Weights of a small GPT-style language model, trained from scratch on English Wikipedia.
Size: width 256, 4 heads of 64 (2 for keys and values), MLP 832 SwiGLU, vocabulary 8192, 11.7M parameters.
Architecture: rotary positions, untied embeddings.
Training: a variant of Muon for these matrices, 490M tokens, 7477 steps.
MLP neurons of a small language model. Each row is named by its layer, matrix (gate and up: input weights) and neuron, and shows model dimensions 0-63. Each number is 128 + 24 x the weight over its row's rms, rounded and kept within 0 to 255. A neuron's up and down rows have the sign that makes its largest values positive.
After each neuron's rows, "fires on" lists the tokens most often at its 100 highest values on Wikipedia text that the model never trained on.

L3.gate654 [142  79 160 132 121 136 152 156 138 117 162  89 171 165 117  95 134 134 108 106 117 109 168 137 142 138 145 133 141 128 144 166 140 131 152 109 139  96 110 114 142 104 172 110 122 144 158 137 146 119  78 150 140 150 163 154  80 110 138 115 112 134 147  80]
L3.up654 [145  88 102  93 118 124  86 125 132 144 159 131  75 147 159 118 101  87 146 144  88 152 100 118 138 147 121  87 182 136 107 136 163 143 150  78 118 129  98 109 104 159 133 155 100 194 155 114 124 112 105 148 121  82 151 133 115 139 116 141 119 153 124 105]
fires on: "en", "z", "es", "er", "u"

L3.gate147 [108  92 129  93  58 142  80 123 144 164  92 104  86 106 160 136 186 125 129  88 117 116 147 128 122 118 110 161 137 100 128 174  96 120 104 159 140 113 135 118 120 125 128 103 151  99 129 152 183 116 102 109 126 151 125 123 154 107 123 141 121  96 171 114]
L3.up147 [115 160 132 144 158 104  99 111 124 134 148 110 102 117 119  96  86 182 166 108  82 120 120 126 158 136 112 134 158 131 162 138 108  55 175 120 119 104 133 140 125 133 111 103 116 143 104 119 131 157 148 135 138 110 132 121 144  80 150 116 161 130 167 149]
fires on: "–", ":", " of", "am", "."

L3.gate357 [149 150  82 118 136 101 101 156 152 165  97 113  86 144 129 185  94 134  92 123 104 128 120 124  91 108  98 166  87 151 127 124 158 107 115 139 133 132 150 100 134 138 165 166 117  93 136 125 121  91 129 129 148  97 118 118 122 121 181 126 144 106 134 107]
L3.up357 [137 150 124 115 146 139  92 168 138 120  95 144 130 106 126  93  87 111 107 100 132 164 124 170 158 147 108 104 144 111 131 140 141 111 148 157 126 154 114 159 126 131 159 189 138 121 150 136 132  98 107 145  96  97 118 187 153 125 125 137  96 108 154  84]
fires on: "\n", "ess", "ign", "ion", "ear"

L4.gate54 [120  95 125 102 116 186 134 149 132 125 157 149 154 111 147 151 166  75 135 151 135 168  77 127 127 150 158 104 128 124 124 113 184 134 121 142 148 101 116  97 114 121 132  91 112 135 152 109 110 149 123 113 151 132 169 124 109 121 144 159  89 130 135 140]
L4.up54 [148 158 151 115 105 160 126 105  84 181 109 113 168 186 166 136 113 141 172 125 145 128 115 141 110 121 130 159 154  89 143 123 137 152 151  80 105 110 106 149  89 100  96 123 119 154 128 110 106 175 106 132 129 123 147 134  97 120 126 150 141 102 117 120]
fires on: "\n", "==", "a", " sometimes", " often", " de"

L3.gate200 [112 114 129 122 148 104 109 161 136 134 120 129 101 137 161 116 126 132 104 129 124 140 152  97  97 104 124  75 144 152  99 167 119 146  90 140 131 152 102 110 132 123 165 165  85 126 165 122 155 139  90 119 163 106 122 111 179 141 132 157 133 134 135  53]
L3.up200 [119 100 147 111 131 147  96 152 144  78 102 173 109  91 142 110 142 170 114 139 135 128 136 104 104  99 135 144 144 129 147 107 140 128 156 148 140 144  82 120 134 105 117  96 130 140 130 114 122  97 116 136 134  98 132 124 132 104 101 145 162 139 106 116]
fires on: " re", " ex", "p"

L3.gate394 [153 138 147 138 160 122 136 152 103 134 133 108 123 142 104 119 125 110  66 128 127 145  92 110  71 148 150 146 145  97 151 114 148  97 148  96 140 157 108 153 130 132  92  92 120  83 152 136 139 153 144 142 102 175 155 134 112  89 108 160 142 127 146 111]
L3.up394 [121  91 100 122  88  81 143  99 131  84 110 125 167 123 122  96 147 156 167 153 140 131 110 108 148 168 142 169 103 128 154 119 142 145  94 131 136 139  86 101 149 131 140 123 120 135 120 124  98 145 142 143 127 135  85 132 136 135 123 204 147 127 117 131]
fires on: "3", "1", " |", "4", "2", "5"

L3.gate415 [117 140 116 156 102 140 131  85 143  91 132 123 128 119 113 134 113 148 110 120 143 114 129 133 130 114 118 156  81 110 143 146 127 154  99 176 115 128 112 122 120  94 172 103 134 112 187 108 135 109 158 107 128 130 157 102 112 148 132 126 113 187 128  94]
L3.up415 [ 84 127 103 128 150 150 114 164 139 143  88 135 115 165  87 183 163 138 108 137 147 127 136 142  91 144 162 143 127 121 120 151  93 127 135 161 124 127 137 103 103 132 140 128 160 153 150 135 168 131 162 125 130 137 170 104 137 137  98 161 155 155 114 113]
fires on: " |", ":", "ot"

L4.gate397 [111 189 113 111 149 142 133 143 140 166 166 188  92 137 156 115  79 137 140 144 137 117 137 100 111 151 123 125 124 115 112 130 132 131 116 126 114 105 126 175 152 138  98 130 140  90 114 108 126 109 161  89  90 138 117 168 110 159  98 157 143  98 132 126]
L4.up397 [128 163 121  76 143 116 165  83 148 158 149 143 143 134 144 149 100 112 118 151 101 122 133 142 145 139 143 153 126 138 153 128 100 129 143 118 141  91 138 149 105 112 130 145 157 134 150 104 138  47 118 132 143 109  88 160  62 129 123 137  89 130 131 128]
fires on: "0", "c", "p", "ir"

L4.gate620 [131 135 129 150 116 152 171 120  87 157 109 174 145 124  94 114 123 115 140 105 135 120 184 133 133 149  87 111 125 171 168 160 134  58 158 130 147 131 132 164 110 120 103 143 141 127 125  74 122 163 170 135  96 117 138 126 117 148 126 115 122 140 123 140]
L4.up620 [153 109 164 154 104 120 126 101 133 107 132  84 140 139 118 118  67 118 108 151 151  84  98 111 106 151 113 129 141 139 164 108  84 120 163 114 128  78 115 145 112 159 131 165 179 138 119 132 101 106 122 164 122 153 141 124  95 137 122 139 103 129 116 129]
fires on: " m", "m", "d"

L3.gate546 [101 136 156 125 132 113 172  99 125 137 134 115 107 145 166 125 107 120  74 153 117 135  90 135 140 131 128 152 151 181 180 116 106 173 105 123 137 117 166 163  96 108 158 131 143 137 106 143 127  99 105 136 132 128  97  95 143 113 131 104 153 162 146 139]
L3.up546 [ 99  86 138 133 166 105 106 123 147 125 176 118 123 113 133 117 118  82 130 127  97 119 134 153  99  82 112 158 106 153 134 105 147 141 128  75 113  71 138 169 144 143 123 135  85 153 130  92 148 125 115 149 122 129  71 137 144 153 114 103 145 121 139 115]
fires on: " was", ":", " is", " as", " were", " are"

L3.gate253 [164 138 131 130 111 122 134 138 127 104 124 127 155 172 149 144 119  85  98 140 139 159 134  95  93  56 117 137 128 117 138 149 134 145 126 165 105  79  96 123 126 111 125  99  79 120 122 130 158 130 110 159 144 116  93 104 128 114  89 141 143 102 124 143]
L3.up253 [128 138  90 113 153 161  86 110 107  82  99 127 160 107 151 192 165 132 104 142 128 140 108 103 111 107 163 144 131 135 151 118 111  92 128 170 106  95 145  99 129 127 138 145 138 146 127 133 150 172 157 113 105 116 108 131 116 115 127 135  95 148 114 169]
fires on: " |", "ou", ",", " no"

L3.gate60 [ 95 145 107 130 102 130 116 100 136 128 117 161 142 140 117 151 103 104 116 100 111 138 132 159 126 131 121 135 100 109 115 123 135 107 110 153 162 146 128 151 137 113 131 157 110 107 144 160 128  91 153 149 129 124 173 120 123  87 125 131 103 135 141 128]
L3.up60 [131 119  91 107 164 121  93 108 167 139 126 143 148 142 109 142  94 131 144 150 124  99 108  91 162 141  98  78 107 134 118 109 152 126 142 136 113 144 142 130 163 146 129 146 102 156  91 129 114 145 106 164 114 123 148 118 132 113 114 137 125 155 126 190]
fires on: "-", " re", "re", "vers", "2"

L3.gate246 [100 107 122 116 147 107 114 124 157 156 117 142  90 188 122 162 122 160 119 126 109 109 142  98 124  89 157 143 107 119 157 147  98 116 104 130 100 134 129 114 115 197 111 123 143 132 118 133 117 106 140 130 171 123 144 134 120 114 118 136 115 149 107  89]
L3.up246 [162 115  94 144 112 131 137 144 146 134 110  91 108 135 101 119 111 176 176 119 100 105 183 125 139  92 109 121 143 114 109 145 124  95 106 151 141 144 169 150 150 156 139 125 112 135 101 129 122  99 168 141 140 175 150 108 124 127 167 166 128 161 125 118]
fires on: "'", "ank", "am", "uck"

L3.gate244 [ 98 131 130 177 148 114 147 112 130 132 133 100 130 127 142 128 145 122 181 112 118 143  70 124 121 122 162 144 129 115 144 139 127  97 123 173 187 128 124 104 118 141 148 131 128 137 138 146 156 121 157 137 133  98 140 112 138 116  87 150 110  66 127 103]
L3.up244 [101 151  87 155 183 106 139 136 120 147 138 122  93 106 149 103 113  93 151 155 135 110 103 122 134 140 111 132 142 123  94 114 129 158 125 145 137 156 126 138 137 106 106 147 136 126 127 148 139 113 176  96  91 100 145  91 153  95 121 105 127 118 134  82]
fires on: ":", "it", "ed"

L3.gate390 [113 115 115 125  99 125 123 115 120 167 147 153 122 102  86 138 140 121 121  99 159 129 108  85 153 120 103 151 171  78 146 160 133 165 155 155 132 148 102 156 108 181 117  99  85 132  95 151 146 120 156 111 149 158 136 128 123 156 145  91 109  79 117  63]
L3.up390 [ 93 113 120 140 129 147 132 105 148 136 153 105 129 123 132 134 130  94  96 144 118 114 107 124 141 168  89 125 150 105 157 125 129 124 167 152 118 114  91 173 141 126 150  96 105  77 163 106 134 120  97 115 113 132 102 118 124 126 128 157 116 126 142 112]
fires on: "c", "C", "inc", "enc", "al", "p"

L3.gate768 [162 115 148  98 149 143 138 148 118  84 126 117 125 126 133 102 138 146  79 136 130  83 117 150  98 151 145 144 168 141 140 102 131  89 144 105  96 176 125 158 169 123 126 156 112 152 121 151  84 157 141 142 152 160 145 131 132 124 125 103 106 120  93 141]
L3.up768 [121  90  97 175 155 177 129 140 130 138 142  73 109 110 102 124 103 142 132 106 111 143 134 171  73 123 131 108 152 175 106 146 123 110 128 183 164 137 152 121 102  80 113  94 166  82  83 134 139 189 135 124 129  79 116 125 108 119 151 114 145 117 123  84]
fires on: "in", "n", "m", "g", "val", "im"

L4.gate689 [122 146 119 122 115 112 200 131 127 119 144  84  79  98 150 137 101 118  94 121 120 118 139 140 149 126 179 179 182 124 110 125 157  84 145 107 157 141 146 123  94  97 106 114 107 127 105 120 109 125  96 186 112 110 117  76 133 138 105 119 160 120  96 128]
L4.up689 [124 169 118  93 113 100 137 124 108 122 150 158 125 103  68  66 135 183 124  98 110 123 169 121 111 191 166 157 138 166 117 138 133 112  98  92 135  92 143 111  96 153 104 125 166 116 168 105 107 127 103  91 120 115 107 116 153 154 119 117 127 147 179 128]
fires on: "3", " March", " November", " August", " April", "am"

L4.gate288 [139 135 163 163  73  92  98 142 152 108 120 151 167 149  99 130 127 137  99 151 118 137 182 113 131 129 117  69 196 143 163 134 169 166 181 112 103 132 141 153  97 139 133 133 132 134 130 106 112 123 121  85 143 133 149 134  95 130 131 104 111 138  94 163]
L4.up288 [165  71 137 124 104 146 142 160  74 146 115 148 117  96 118 118  97 144 121 106 117 149 145 117 124 101 145  97 119 126 136 125 110 122 125 119 139 150 138 106 167 117 141 126 120 168 119 141 127 130  97 121 125 111 169 132 131 113 139 138 132 165  68 158]
fires on: " |", " dis", "oc"

L4.gate41 [118 142 133 109  69 168 113 113 126 113 106 122 163 179 144 143 132  94 133 132 141 128 115 131 120 133 129 129 143 126 136 119 143 100 159 138 114  94 159 118 139  99 137 110 170 117 130 179 145 114 105 131 142 111 137  99 129 125 120 155 175 141 126 126]
L4.up41 [143 111  90 164 134 137 104 159  99 147 138  98 120 105 141 116  88  84 153 145 118 135 130  98 125 131 122 124 119 176 143 143 120 137 165  94 162 128 139 117 145 107 110  95  70 115 157 159 129  99 145 161 130 130 176 127 159 100 134 148 136  96  91 106]
fires on: "is", "os", "ios", "enc", "ä", " dis"

L3.gate427 [ 84 176 150 110 175 142 124 167 125 106 125  86  97  98 124 115 108 142 119 126 180 105 113 114 162 149 183 171 121 133 104 149 179 105 120 137 137 105 120 141 119 138 110 113 103 137 141 118 139 124 130 119 140 119 175 114 143 134 103 107  92  92 110  94]
L3.up427 [110 112 142 124 113 124 126 109 168 148 148 141 135 102 110 111 161 121  94 149 164 160  99 139 122 123 154 145  89 138 157 101 153 104 121 124 139 144 151 152 139 101 150 129 114 137 119 126 139 113 110 101 184 148 140 121 149 110 107 119 104 101 134  88]
fires on: "th", "at", "4", "it", "."

L4.gate694 [152 126 139 143 119 144 154 103 126 146 125 141 166 140 136 100  64  97  82 138 129 120 148 149 152 122 148 128  93 150 129 140 125 142  98 175 155 122 116 115  85  92 141 105 137 122  92 138 102  91 159 110 125 173 163 161 130 127 130 135 146 142 119 148]
L4.up694 [ 79 139 121 134 103 140 139 144 131 164 121  99 148 150  91 173 149 153 133 136 132 142 136 173 109 105 159 118  83 130 143 131 119  92 118 106 142 158 175 129  81 115 113 105 164 140 164 217 144 137 117 147 132 109 108 129 106 123 165  89 117 132 152 180]
fires on: "\n", " Clade", " on", " by", " the", "ub"

L3.gate712 [104 134 117 100 146 144 152  96  96 124 132 120  94 205 119 133  91 142 148 139 125 102 145 144 132 178 166 134 137 105 144 140 141 122 133 128 125 131 112 117 109 125 140 117 126  73 168 139 107 150 155 124 137 173 145 156 110 106 144 162 130  93 114 112]
L3.up712 [105 148 121 146 114 163 140 170 151 112 118  73 133 150 161 139 136 114 159 147 127 102 122 134 170 114 127 115 121 118 154 144 178 136 130 110 130 126  95 162 107 118 117 129 129 114 137 145 177 145 138 129 151 188 121 105 149 122 126  99 144 120 121 117]
fires on: "\n", "ou", " or", "-", "e"

L3.gate690 [123 133 169 171 142 124 176 144 127 151 148 142 107 154 116  88 133 148 144 154 131  95 152 135 136 128 127 152  99 126 108  68 183 146 129 128  98 149 162 170 141 162 108 155 126  88 167 136  98 186 152 142  90  96 106 125 157 124 160 130 126 125 108 129]
L3.up690 [149 112 159 145 138 107 128  52 138 137 139 104 141 112  81 144 137  97 137 128 125 106 159 135 154 142 119 123 123 101 117 142 155 145 120 120 103 119 112 134 112 137 113 137 121 160 107 134 109 128 137 199 122 111 133 170 170 110 141 156 118 114 110 131]
fires on: " film", " album", " book", " series", " movie", " novel"

L3.gate403 [104 126 170 110 116 166 158 133 136 158 121  96 125 176 129 151 139 131 111 162 123 168 118 158 130  91 128 158 146  77  89 145 100 113  78 145 115 153 163 103 125 150 141 135 128  75 137  97 134 117 130 156 125 156 143 113 141 100  79 136 114 130 123  84]
L3.up403 [109 140 172 108 125 144 169 149 104 140  82 129 118 133 107 173 106 165 104  94 138 171 162 119  95  66 132 142 127 142 146  85 104  97 140 159 149 120 120 133 111 103 144 159 115 126 125 176 133 134 127  81 128 144  91 137 116 132 148 127 112 118 136 133]
fires on: " |", ":", "|", "ra", "he", "oc"

L4.gate231 [ 87 144 109 109 138 114 156  85 120 132 118 139  94 114 141 165 131  96 155 140 128  95 101 133 127 101 135  95 156 121 124 144  87 110  99 112 157 112 172 152  93 119 139 129 126 108 123  83 147 119 111 148 107 146 164 135 127  84 128 102 133 143 132 110]
L4.up231 [174  86 113 137 133 110 168  95 140 113 133 108 152  87 123 108  90 116 135 161 105 123 130  84 107 128 131 147 104 122 117 140 124 129  91 130 130  94 145 102 133 119 104 111 110 148 131 158  90 116 121 119 134 160 108 152 126 131 132 115 111 133 142 120]
fires on: ":", "0", "an", "arm", "int"

L3.gate603 [ 86 122  89 148 125 104 105 126 132 184 151 130 130 134 136 126 111 122 154 110 100 134 104 118 122 162 137 146 133 104 110 124 128 132 145 113 118 152 130 128 131 103 158 111 134 130 146 134 180 108 110 135  84 101 119 195 103 143 141 166 178  96 148 102]
L3.up603 [122  84 125 127 147  99 130 112 115 130 137 153 111  91 145 125  85 112 135 174 129 143 121 139 107 130 117 150 180 172 170 152 122 155 118  95  72 158 142 101 118 125 108 111 129 113 112 125  88 127 107 144  88 127 153 124  98 127 102 151 133 102 155 103]
fires on: "==", "ir", "is", " ", "it"

L3.gate716 [104 131 152 109 122 156 133 126 133 137 128 129 146 133 143 134 122 164 124 124 116 142 124 104 114 124 141 130 187  76 125 128 125 165 131  99 131 112 162 126 102 110 167 143 108 130 157 104 127 124 140 176 175 127 100 124 146 117 101 157  85 159 150 131]
L3.up716 [143 166 154 109 149 133  98 148  96 157 139 168  97 125 151 126  90 108 160 137  89 112  82 105 147 145 171 160 100 168 144 166 131 126 153 111 194 142  96 146 145 146 167 185 104 101 150 149 114 136 119 128 118 165 156 135 126 142 120 158 126 166 120 158]
fires on: "es", "ens", "s", "ates", "en", "i"

L4.gate8 [ 96 152 150 109 124 128 126  91  90 165 133 135 145 133 140 155 162 133 158 133 168 138 105 170 137 134  80 130 144 106 142 141 100 127 151 104  78 127 143 109 153 141 123 167 139 126 113  84  75 135 122 112 104 140 146 120 124 147 112 157 103 132 161 114]
L4.up8 [128 127 116 128 149 153 124 132 157 170 146 102 114 100 150 120 129 159 140 109 146 104 171 130 127 113 114 123 147 104 150 136 106 120 109 108 141 117 125 136 112 109 138 126 115  96 146 167 139 160 127 136 134  52  90 101 132 100 117 132  96 123 145 162]
fires on: " of", " the", "."

L4.gate99 [138 118 119 115 116 118 173  96  95 111 116  86 121 113 126 147 117  99 150  71 135 135 143 128 133 120  76 185 132 138 116 106 152 128 146 120 101 103 106 121 136 124 135 134 127 108 106 109  99 101 142 165 125 124 158 144 112 121 117 104 142 135 156 113]
L4.up99 [133  87 113 121 157 119 148 140 137  77 121 120 118 131 163 121 160  92 147 133  97 162 142 147 114 151 122 174 131 157 151 142 141  80 149 135 109 121 164 111 152 124 165 161 144 129 132 114 126 109 166 171 154 109 141 118 124 105 112 148  82 102 148  78]
fires on: " as", " to", " post", " also", " Met"

L3.gate540 [135 130 144 131 156 143 134 149 165 148 115 130 169 177 158 134 108 138  99 149 145 149 136  58 118 117 116 130 158 114 146 119 128 109 160 150 135  75 128 144 139 175 110 163 116 150 129 118 156 101 170 157 112 163  99 107  93 114 112 117  49 134 149 131]
L3.up540 [107 112 130 136 152 114 143 114 141 126 104 123 136 130 137  99 141 109 104  96  96 124 159 131 141 123  64 132  75 156  96 120  98 137  99  84 133 104 124 148 115 122 150 151 128  93 122 146 120  90 126 115 151 119 140 109 146 123 116 139 170 122  91 147]
fires on: ")", " "

L3.gate296 [153 148  87  79  96 135 143 131 178 126 125 145 113 160 129 128 106 130 100 120  91 128 149  93 111 119  92 153 133  98 136 153 126 151 102 170 114 133 110 138  88 105  86 164 138 134 119 125 142 176 131 117 138 141 122 100 126 128 120 113 148 134 156 113]
L3.up296 [107 131 131 121 115 109 113 117 138 114 127 140 161 136 122 125  98 117 148 130 120 126 153  82 120 143 138 106 131  93 164 168 162 121 170  86 158 118 138 175  95 155 137 130 129 120 114 107  98 151 101 130 102 120  86 118 104 125 103 125 129 132 142 149]
fires on: "in", ":", " Medal", "che", " &"

L4.gate402 [162 148 133 107 132 136 144 112 108  87 179 157 137 139 137 135 126 143 171 102 152 129 148 156 188 129 176 106 142 115 140 103 147 124  94 116 125 128 126 159 140 100 113 140 116 146 123  69 130 124 131 135 172 137 104 143 128 119 131 150  98 124 174 133]
L4.up402 [124 106  79 150 116 104  95 100 116  99 132  97 125 128 108  83 122 113 131 119 114 125 121 154 108 161 115 140 141 145 116 142 138 133  89 126 112  57 116 160 115 119 121  87  86 105 111  80 151 113 142  86 184 133 100 116 133 167 156 118 148  95 104 127]
fires on: " as", " time", " of", " be", "ro", " "

L3.gate542 [144 131 121  89  95  77 127 138 100 138 152  80 121  85 103 164 101  96 166 102 130 103 113 154 169 111 138 173 122 125 132 188 144 134 150  92  91 105 124  86 176  86 169 127 141 112 153 156 170 135 119 129 148 126 101 106  96 134 125  81 130 119 142 111]
L3.up542 [116 147 100 121 122 149 148 110 179 112 123 107 119 122 120 138 145 127 101 159 159 152 140 142  88  95 130 147 114 115 113 132 114 147 133 138 129 127 130 147 161 153 170 127 140 108 115 109 175 105 131 214 142 138 138 133 121 171 132 144 140 139 144  81]
fires on: ")", "th", "2"

L4.gate795 [126  83 112 152 155  89 126 106 114 154 118 112 132  92 123 130 113 109  90 149 154 134 127 152 149  95 153 108 114 143 113 113 139 106 135  98 115 141 157 138 138 127 139 141 161 111 122 135 127  75 119 133 158 119 174 146 113 123 155 145 109 138 135 151]
L4.up795 [122 150 127 122 112 112 125  94 140 129 137 132 127 149 138 153 118 110 142 107  99 153 151 124 138 115 105  60 147  93 139 119 147 135  96 125 135 133 103 105 131 119  75 129 148 170 147 142 117 138 125 134 131 117 147 164 112 129 100 129 150  75 121 144]
fires on: "9", "re", "2", "s", "t"

L4.gate335 [126 157 128 114 156 131 121 123 103 149 184  93  93 152 133 178 141 148 134 135  84 150 157 155 138 107 112 122 159 136 142 136 121 160 136  99 119 108  68  71 115  85 132 123  81 142  96 140 103 145 113 106 109 120  75 127 144 142 135 125 125 149 137 124]
L4.up335 [ 98 150 124 135 158 161 107 160 132 109 145 124 131 137 116 142 110 163 174 133  87 171 141 149 153 105 152 147 112 177 132 125 144 142 171 133 150 110 140 114 105 118 113 157 152 149 142 116 119 135 111 141  92 138 105 118  96 134 156 130 156  84 125 182]
fires on: " (", " Com"

L3.gate821 [201  82 141 141 114 138 145 115 131 163 142 119 128 128 128 169  97 108 137 168 117 138 114 148 174 145 157 133 116 110 117 108 122 131  93 118 142 177 145 158 110 143 139 160 148 153 147 142 155 165 101 164 122 152 175 119 150 138 172 126 101 112 111 113]
L3.up821 [150  83 115 121 127 138 110 119 149 134 134 135 129  77 123 148 111 122 132 129  72 144 133 175  94  89 128 121 120 145 149 119 109 167  65 141  74 119 182  90  94 127 137 133 167 115 103  95 114 127  96 156 158 161 128 177 105 105 157 122 155  89 134 165]
fires on: "y", " is", " was", " E", "-"

L3.gate549 [120 109 146 129 135 114 178 166 160 190 112 155 136 122 128 149 103 173 119  84 104 114 133 130 145 140  82 113 120 115  87 157  99 103 112 153 157 113 122 143 107 148  83 140 134 118 128 141 131 120 124 128 145 153 121 121  79  86 157 144 154 137 120  96]
L3.up549 [124 110 140 187 100 111 156 100 105 111 106 129  80 112 136 116 107 140 153 148 123 111 139  72 154 156 120  97 153 133 105 120 111 165 135  90 161 133 130 151 138 118 128 144 142 151 155  92 109  92 137 115 179 127 120 156 137  85 130 147  82 138 106 115]
fires on: "er", "'", "ers", "ist", "c"

L3.gate725 [165  87 123 146 134 141 223 119 130 118 128  87 133 144 119 193 120 160 128 110 131  72 134  94 116 136 117 140 107 116 143 108 129 116 127 122 128 140 114 128 135 136 136  98 139 129 162 114 133  67 152 160 116 114 146 128 117 193 108 179 125 140 143 121]
L3.up725 [ 89 125 143 136 115 121 149 119 133  83 147 126 142 114 130 165  98 121 146 161 130 151 151 118 164 112 147 167 102 168 158 139 125 118 114 120 147  71 143 193 147  86 139 146 139 147 114 118 119  96 108 122 154 128  91 109 133 108 109 116 108 154 114 108]
fires on: ".", " as", " named", " \"", " (", " "

L3.gate221 [123 128 165 107 146 134  96 134 129 152 149 142 128 182 132 169 110 118 150 143 124 121  79 100 137 154 158 120 130 148 155 160 155 113 136 154 148 101 129 145 106 113 105 169 134  91  99  96 138 151 141  94 145 130 104 129 169 122 146 114 168 129 103 120]
L3.up221 [126 129 100 175 151 100  96  97 150 141 122 189 158 124 123 155  95 105 119 124 110 134 133  92 123 133 111 116 104 176 125 109 176 156 145 170 167 143 102  99 113 156 120 145 120  67  93 154 100 127 148 141 156 112  93  87 135 135 188 115 126 136 119 136]
fires on: "\n", ".", " while", ")", " |"

L3.gate411 [139  50 101 137 115 126 125 109  75 151  71 145  87 133 140 156 109 111 130 154 123 132 138 114 155 134 143 127 106 104 123  88 158 158 152 136 149 122 126 108 123 154 142 103  78  93 112 125 121 135 106 141 134 152 123 136 119 111 119 142 128 136 112 132]
L3.up411 [114 115  92 117 111 120  92  87 165 124 161 141 151 145 120  89 112 137  57 124 153  99 165 109 133 190 132 144 126  78 151 155 109 122  90  91 132 134  61 147 156 148 103 119 144 115 118 162 145 163 119 113 125 189 139 165 140 100 103 115 142 131 113 122]
fires on: "1", " over", " up", "2", "up"

L3.gate233 [103 110 163 146  95 107  87 115 130  98 127  96 111 128 115 118 113 163 104 130 142 122  87 143 100 132 132 141 166 130 132 105 130 128  93 139 165 126 125  77 101 143 150  98 114 144 138 149 107 106 131  95 156 108 146 109 135  94 165 145  93 112 160  89]
L3.up233 [126 136 114 143 121 110 119 136 111 111 105 139 118 172 119 111 134 192 120  99 140 117 128 148 126 141 138 126  88  87 138 118 141  36 117  90 152 110 122 143  85 114 133 111 115 107 113 149 141 169 177  97 137  99 103 136 168 124 124 142 145 135 134 141]
fires on: " /", " |", "'", "-", "ob", " mi"

L3.gate457 [144 158 158 134 128  95 172 129 139 152  66 116 189 184  98 138 172 136 121 134 147 103  93 126 140 121 104 122 130 134 112 103 157 115 129 155 166 139 151 104 109 132 156 146 156  87 117 156 156 149 134 118 149 158 180 125 138 113 102 125 128 140  86 154]
L3.up457 [121  89 118 126 144 151 131  97 141 113 109 139 138 151  85  77  99  81 149 141 117 119  63 126  95  90 129 130 131 122 146 181  81 144 144 152 164 102 120 135 148 103 160 120 127 111 177 127 144 124 134 163 164 144 123 162 134  88 126 151 107 128 116 110]
fires on: " as", " −", " for", "as"

L3.gate107 [152 102 168 143 105 122 137  97 127 125 123 101 153 175 140  99 151  89 121 130 118 127 111 126 139 134 136 169 168 142 154 151 137 107  43  84 150 149 133 123 133 188 110 174 123 124 163 146 150 109 134 134 158 130 147 117 107 101 144 121 152 133 108 123]
L3.up107 [121 141 151 143 112 141 100 122 124 115 151  84 127 164 127 132 125 150 130 102  65 116 127 144 146 117 140 128 137 131 123 123 180 100 144 124 152 113 115 142 108  99 151 139 131 141 116 161  94 119 118 109  82 101 148 118  78  74  97  90 137  95 124 164]
fires on: "2", "ag", "re", "ig", "eg", "9"

L4.gate513 [112 133 120 130  84 113  95 118  88 145 138 102 162  99 109 137 133 133 116 103 106 113 146 173 120 138 130 106 139 117 137 120 130 100 164  92 157 156 137 133 136 125 108 132  73  96 139 136 154 154 136  86 134 143 126  99  87 153 149 155 133  94 124  90]
L4.up513 [121 172 107 108 124 127 125 161 125 105 106  94  96 174 102 121 129 115  95 120 175 126 119  57 133 101 142 123 130  90 149 165 106  60 139 106 111 139 108 135 125 149 135 111 152 120 159 133 130 152  98 114 126 114 121 145 132 124 144 121  98 150 124 111]
fires on: ".", " B", " A", " Gu"

L3.gate759 [119 154 115 127 132 140 145 154 134 143 159 130 102 105  84 121 120 118 101 141 102  97 140 143 155 101 109  65 117 152 125 127 124  93 123 100 131 118 100 132 155 112 116 118 107 141 121  90  86 121 109 145 140 112 149 155 109 134 120 114 111 130 121 121]
L3.up759 [ 71 187 105 122 116 101  96 160 137 169 112 118 157 140 144 164 141 165 110 123 111  93 130 128 129 100 155 111 164 138 137 138 123 124 131 173 162 121 159 151 112  82 112 121 117 127 128 157 102 106 130 118 149 159 122 134 153 181 111 116 114 110 138 156]
fires on: " on", "ut", " date", " by", "sh"